Weights of a small GPT-style language model, trained from scratch on English Wikipedia.
Training: 188M tokens, 11481 steps.
MLP neurons of a small language model. Each row is named by its layer, matrix (gate and up: input weights) and neuron, and shows model dimensions 0-191. Each number is 128 + 24 x the weight over its row's rms, rounded and kept within 0 to 255. Numbers have three digits each. A neuron's up and down rows have the sign that makes its largest values positive.
Before each neuron's rows, "fires after" lists the tokens most often just before its 100 highest values on Wikipedia text that the model never trained on.

fires after: " =", "\n", " the"
L6.gate521:085093115101126130131117151168124098098122163134134118111119134110135128132133113118091129111103073067151084128144092124118133107119102131147156133128134121104103145138162129115169134117158139120150113162161165092128106138137155178100153134130109177109034111139121143118159122095140122108130097104120135168091158104120121129130133092139164138083090130124122126119157125156152093122161056152115142156099079095106102119107142152117135132099124131157120122131121110146123127113113135141138147144093117116131140117109128056126193158111123102120095135121110167117140134136142130135
L6.up521:118130171166148080124158179129113116164152110083150097174126092128103100162057115111153073145141118112138164123109120117152115137142149115153118141154151113129138131148121120127088142123137104101123117134090091154110101148109134156078122131128120153137101122070151131101135169135107134153098112134156119113118125148133134113135119111178101123131099109110147104153141100142114142102128098118135152122110161094138140127109137124080148123147101108119089133116158133103108114110134104137127134146116202124166132089180110147118174088119142134128091124115118102121148127094075166113

fires after: "\n"
L6.gate449:149117105095102110096149137124127126102123126134157139160146126108080164171120105112110091110139064074152143125110110145158120118138147168125139136119158115136140095127150119104129159099165142120151132100145129148128105129136103142139071053100108157128137122131147124132116154106145156150099119099125137089120146150132058165111135132143143142106072140050135124144135137122170135125145112137138093132146138117129117109099106097077118149169094146117118126140113139138114108152124088125145129147167139149104108081124134118140136082131101136148126183141116144082127158131132084136
L6.up449:120085126129158119121123129143135112102106131164093075113148130116101118144104118128140172137115111097144140172139142144144143123138108142168103152179172103114075088147106174139148152136128124114169150103106133145153090139131095152132109121131127138143124161110098086114143141144127141153086103146110162110147146155140115107142188101134144138116108100090112122175115088162109139134084101178118171163118057109128116109129125114134114154129109149124133116115117134136087132123130079093170139111152122129091161129140123073140132125110181117129109134150146159128109147136103102161

fires after: " C", " f", " c", " sp", " She", " A"
L3.gate565:145095101191127140131144049135167182128123123138162145134139145121081140132113148160100152128106113134184113114133114134085123137113127110103123147153119133120113125188153106103132157140141088119148137111160149157147160097091141142165149122107139124101178120165139116123150126159136182121109115110124114106147187137109110100122121139102159159137101151126149093159140114130149101095137130150104117143120137124135089138117152127127092117124113114148112130117125166142170156156145167138101122099120085121131101166144160135162167179163117131152144161154117144119142107166108123108
L3.up565:116166151153161116138097089107145110125171114101134150142135142135121099103153117103110144127125139167135123120139137115114151151136152113125117133127103134100075126115134154139172139162124114087104161105124127116119150158144144189123120126115131156105128111164137136154102091096154111179075114116098128119098163110157130129123107161105157116170114142105169129099097156195124149115164134124136162139105162107141127098143113098150106111115135160110102105132089118099121104167144177146103146120153095151177100148108154110132106136123147127097139099158138112116090115159160123196

fires after: " C", " A", " E", " c", " Che", "e"
L4.gate739:119088149166121082129140134154171087139160110105112137115096117087112123134116185157117177111137081109146140148106126157145129126109139096134113125111169083104113117160131092149124134141103138147152133131122167140128081126155127110170114114108123087110102114166126136157119159138115124158118119136111127128119129134145155090164145125120106124093094104154173153103133200118138099139130134168137142155116086136141104146117145129160141127113165145123115112100142120106156113172094156140137116134117089134131130189115106108167124154102156112117131156113097140104122094092186120079
L4.up739:147112160123114124159125094116141141109117113092134123130097170133071134126089112143155153107124157162129133143160077157110115140104104103147174138114117141153138062185116095118139106105099112145138111167112162152119122149177113152148141124112127122101161112139100119136128154099129123150108135093122154124099105093113170149134136151084151116114148159133084135174130115117125138147155110167117159112143130173126126130146101102127132150108124165167120150109147113137130102176148101147133129129124109136130112139102088124166125189156128125119113116144107196123184141144153090157

fires after: " f", " him", " h", " n", " sp", " m"
L3.gate289:133124115157086089099124109165146126132129167148111154164123105120128168080102141153132128146112128094127127122139109132122142179105154138114117122127094090153100156140132132172136128115119071153132142127111118144161153135140129143119095077101145120168142114124161103149110142158121094132155122145120146112156154127122105157136137153140124100163133121102165112170139102121181129128123084111140123143129118109078095158167116123095113163142171154182114184154141182140119133181129142135099085119126129113091116161145118108155117125156083143098157151164112148123142156128163115152
L3.up289:101079105151086113153129109115114148143085110125138123129110178128098110148145128116141106127098116095167165146136115127087108135147159098094152135147123114164059125162104140127147139099129106136127129091153121158100148115136116099124059116099142104145155102130144139150179113112155157135115161178144112088103129182114146118148094112103152117164144127083132139168115088117126120150118138103119100124110118130155176122150071094086092152110129106136136156099121120123153163134147121165156156116109102153130092122129144111141136126166128140132125121104084131132152141105104146111

fires after: "\n", " att", " (", ".", "A"
L6.gate656:099130141104116116131149103157103106113078174148188128099157162144093124141128157130165115130111111130165132161099125125118116113131166129128161085141142113088142167102114138121099138145154133077151125098155097130140161106129148120170119099086128152095122104157138104133113142126148147110110108140129145144174147104099145160145102157089174066142134117134117133093144139117111140158099086127156141151160115148114118136130123117085113186126158131129123112148125120132108173154076145129093110121136088163133099104101124163146103117130118142105119182123080137111156101124130110108
L6.up656:154103129119130110117205099130086093106126122167088149130131149156078134125116125138176117111047158143178129138151135135108160124120138121117086104133106124098148163100152144150137150127165126159115116110082132152115145143106132093143127080162102104097125147143104135131150115141122121139106139157121093155152134122112107143158161106138169137134129094112147154101149144136154139138121130151135139157164153138141138129104162090076111143153110150120121096140131142103133139112115109131123102107141128127131112118104092148157167084142129181117137110177162101124139059095118128114

fires after: "\n"
L6.gate500:111118126105108151127105182141131089192129129154151128138113119143075109134113164139102044154128119055093161109104145141132151108120152149148109096137119137148115114144109148136145142156139114121099205113101124142134100125153120160101147105094123157101133086108163094146133135151131169117092089079117113114120140157130116141115156105123169123137132166095116131156135112120166162104151149140123119112124143101175135083119123117112115103086136160102109151142130125115139111128105134121169132161171111144153142084127150110127116105145093136109129149116103132135143143126135095121
L6.up500:106090112107121114114155134134101160129121091162128161120117132116118106095108165079125118173091102063121130185159135110119113131141138137126119149110155138116107115135128133137091155136134138135141126099106135132127105067122127121155185143124118137085154150141152136108096149105176127142116087144083129143129097159123115103134114143152138113122120116084110167136109118172131129099147101174149128123144075114126123140111115101124145123127131131116125161119114104123123134083142196138164149096146048172127114144101122049118134113146154113122130138107113159135129110155136108119

fires after: "\n", " C", " H", " Gr", "g", " r"
L6.gate460:123104098122090105097113106168147132118147129154088115121108160118110113110148109112151146164144082098161135100097099094092130092129125123136137106140167140096163187148133117152119159112161174120140125164143131147115136121081121129134129118120099118120102121155131091120094160105113125105127115102083143129080128133104125139144150132170069126144109116107108131088146120106144124118156131153137129134105144126117133161137136174105112164141134110100126137172091091103092158170112156095138141118116133130133145130081170106150144116177139162094079137147080124094078151143106119133
L6.up460:123145162103109099092130106147089137132134074105101148100146107098166142107124151145134142114141112116144142171124139136150142141178151098120085172161149177167107106130135123103150135092165094134130136131125148115101090165101106158110137110155160120166100167126120129141119190137134172149116121153088109142117117152085100088121158099103117132146151105096148120150096091156067075101126100125131140104125136108112121107118115126128116109135133168114166142096144138118107161125140147111135095125138121084077129108135137097157129163112141146157133105120159127155139140108112145153

fires after: " J", " Al", " O", " E", " A"
L3.gate407:122108143157092124146133149153105098120100121126136141124114179118130096143131166163142161128126130076180061161154120134141132141099104111164125132096143102128111129123093155134158146093152121118123125167144135185164140117125113085120129082130166135105116141104105111126125087109130186156136137142107120160094140103106147137135140096123119130100122083161119139149113143130136083107112130097126120131142114136139134124099111116138071148122106158117127129089138157146172173105156151112111098131108043090137129164097114113152125122105155156115130147150127120124156111151143121075
L3.up407:122122163159160160119136129157118140158134136107146126128064117147110056091102134142135167156053176131147128079113132132162142151136073152141149140098104151131118146076113159114158142127137110106154142130130178118125114166127103105111113111131161135150110152164106109133144141122135104110137120083135111122144146111153109127114144176173125122116115164136103151130136136170106139139112126131117158133070147111089112110124116100111134115090150151133127102111126145107149167099123115137135128177134112074162123111136084134132133132114152098080107135111126126124113162107123096170

fires after: " due", "p", "n", " known", " M", " Te"
L3.gate709:141113124120133098105136120123184146152129139107088103098135109140154118104127132103141118128151101107144129132132158156133138123128099142142117119146107128159119130095142130114176140184138113132128098129074094139115142117113146143139128104124153183128100119163101109130119113106155123113123156144158114152090097134101089105119162127126176100147082104093117095121136128113153140069140148110145107114139087101114142165126143136103136110129138083111108128133133240109113111132097146133141166146141115114082121075103122145144107139160105108095151157091124145177107156166124113118
L3.up709:101101128116124138089079091144161147106124144140106142104144139160141165166140125068158149133175137141154126147100124129131132157098119082180181148129118130146141115121129131154145141125167108121150110094139157142108130141154131161097089134110097143178158116104107135121094140152129111127134105138120136118089102130141148138120095130133111135205139148182196117152130160118144140100113141115140131140105142083159142140124123141133163150123119107160137142125157156161109095162142124130131096159133167151143135141122132149124134150099165108156085130158124129156087143135188106155

fires after: " the", "p", "th", "m", " ", " M"
L6.gate175:099107120141111151102147168179144117127144161114131152127140139141117154151091127156143158114143131111167109122168143098146095085116141119123168089105116122076137158094158139135164165113132151126148101142119115104134128139168104111149111153096142137130167100158140106134117129121152089116102121123133099147107173117183145118136094145144117104134130173110125151116111140153109141110152068118115148144111068089126119146132147166122137141140093095178137170123145166076159105137161110131086134150106130120172156111090124165138123115118135104107169154127116128108134152128175100112
L6.up175:144114081097127133094131112141133135163116139160115075105130107124091134141092139100104115143118112139088134124107137129152134128153108110092132125147141150147150096119127105119140101166159120162148078173148132124138174160106138137123123100146137103143150146172146125137137114124105101118144149122132136137123055146120058107120108109141108156150185165184087139104148108175120173097114148115183132159104159118125137129097146120096162105090144083130140145132150172136109106129147128124154161144152111121127132092112147153128114139156108164181146111145138123162106127113127136107

fires after: " f", " W", "h", " w", " m", " t"
L3.gate518:130127095170110141116084117142148147117121150163151153122185092133147134135154133138100145112163158149106141158140092149117146124138133103114148150116123136113113118196142107133157102153119118111112139106152136133136096105140183153116146161115116112145183107118128142143112161141099145072114138128107094158133117112145118105127154114070142112182152134143140119115129132108149155137170106126100133125187147115149109165152145120178121142102152117114129150141156153125087118134144067099148149154149108130168135118096136103120138163177165167089107135110103153141097102128131086147
L3.up518:119130094092150123113124088126137154115122146139108110117161109095142131130126143080066129117128127100146127076111138134147129158151130156102157122130116099137068130154152106140132106101103078137107156115144105160159070127157129149178106102143154103155156147135123108140138124149126103149138107147130127117123128168129143168114099123154140135176152107095137109100150135097179127080117078114126123165147148113137129124131114109132122156120086116145130120125164145172152108152132106132148163080130136154101101148131146082142110121125164125165140141083106155141160197139157099127

fires after: " |", "\n", ".", "N", "ated", " V"
L6.gate280:139116074125145093130158092160131109151088176149117159148074127143148157158163165161137099102144097124129115156090117135116089155123127131110147130145128109111145146120182078101148150146161135088164125139137097081137121155142142115097126136105135117080118107113147126142130133119202118081161131139105128116115157125162119159137146155138101111090136151130126121134152149174126120124089129118116136117112109118100143135088115132129129166132118166130117114160114131115075145141108147136116128088143072142132043143081129142159142122142092136135144133137099149108134120148124124128
L6.up280:135108126121172115137169120163128100130105140155150122127123124111132150164126143121148170148135140126164121149090129147112133133149153136074172147138109152124140146137191109109099162144178120090170075087160091126103133136136142129120124164149134134105152135131152152123135179150178130117151131159073107159125114144158109129124133180137114145119153111129133133123120174125093140161108139096135114140127137128124170143102115136086114122158081179115120099157124181122103124081099139135102129128135092138170109129121137166158188111144117116128164089096150132129106135109141118121

fires after: ".", " N", " n", "-", " ab"
L4.gate105:153112157123163127148088104103135170145113146117131083189170106099123150138099138090099104080101102123137163136148153124132139122145159106083118141133151115108131124134109113123132111124129102128138144095093064155120118159124101144124109111122129110073136140130145116091108105096132110139145164149144169118118169120088112179136109138126186125147092090136104143151135147134141171105102153114095091118160116117166098116128122120079170128133136123110130129119150151114120110140116165146107117143096076163120072131113135143105134146112110173144162130135114164130119100160154128154
L4.up105:151155123143113126072122145141121132118138107173154107093167121143115113089107159138125080158133131118136148143163115166090157134105134094147109131133164100126125106100137136127172103116099135127103161112133160129156144146095141149062129105143144078145161106080131150136131207122119100099137159092161154127125129117154130132123131128162121139137150088154115131105125094139124145148124152125077170132167165138153108143144119152100139127148124120129103099111180158162159100117143104126090144137169154145103141129140112097117143145129159120099101118119119136140118075136170085116

fires after: "-", " n", " sub", " w", " p"
L3.gate68:085125128144127134151158121094152122156100140138160108127149094128133103134123157125105136181076115130106126121131148120119130073104111171111094128128137112130175167133137095123156120119128131149096187109117149137136172153180125133122073101097143140082124124086145178145152110127100112133127170122120178067123083129125107150147088130126162103120141128118096173144116128129115163103091154145124146164117165119154107156119129086105169155097135110131119145137136103101094116166104130110142147102118117144143070118117114157141091128132136150128168144117127137161141126114147123109
L3.up68:147163117116146136141098144121075136093141140105147166080115135106113103170152125150129096108104165166173094112145094150174140122089119117128149127131139115125115143121123099112145092098113114095106105136167076095170106113157129105126152108119153155101124134126129103120094141165091107111084146118162155104109119122099107155149125091136096132145141126148145110084124123108124145159090149124145169117173152133107111152102114175136142143135160148112129180157150096161119105169110132105167141159103148142131103124160121126102118089138139110081120114071138104112138163137116135117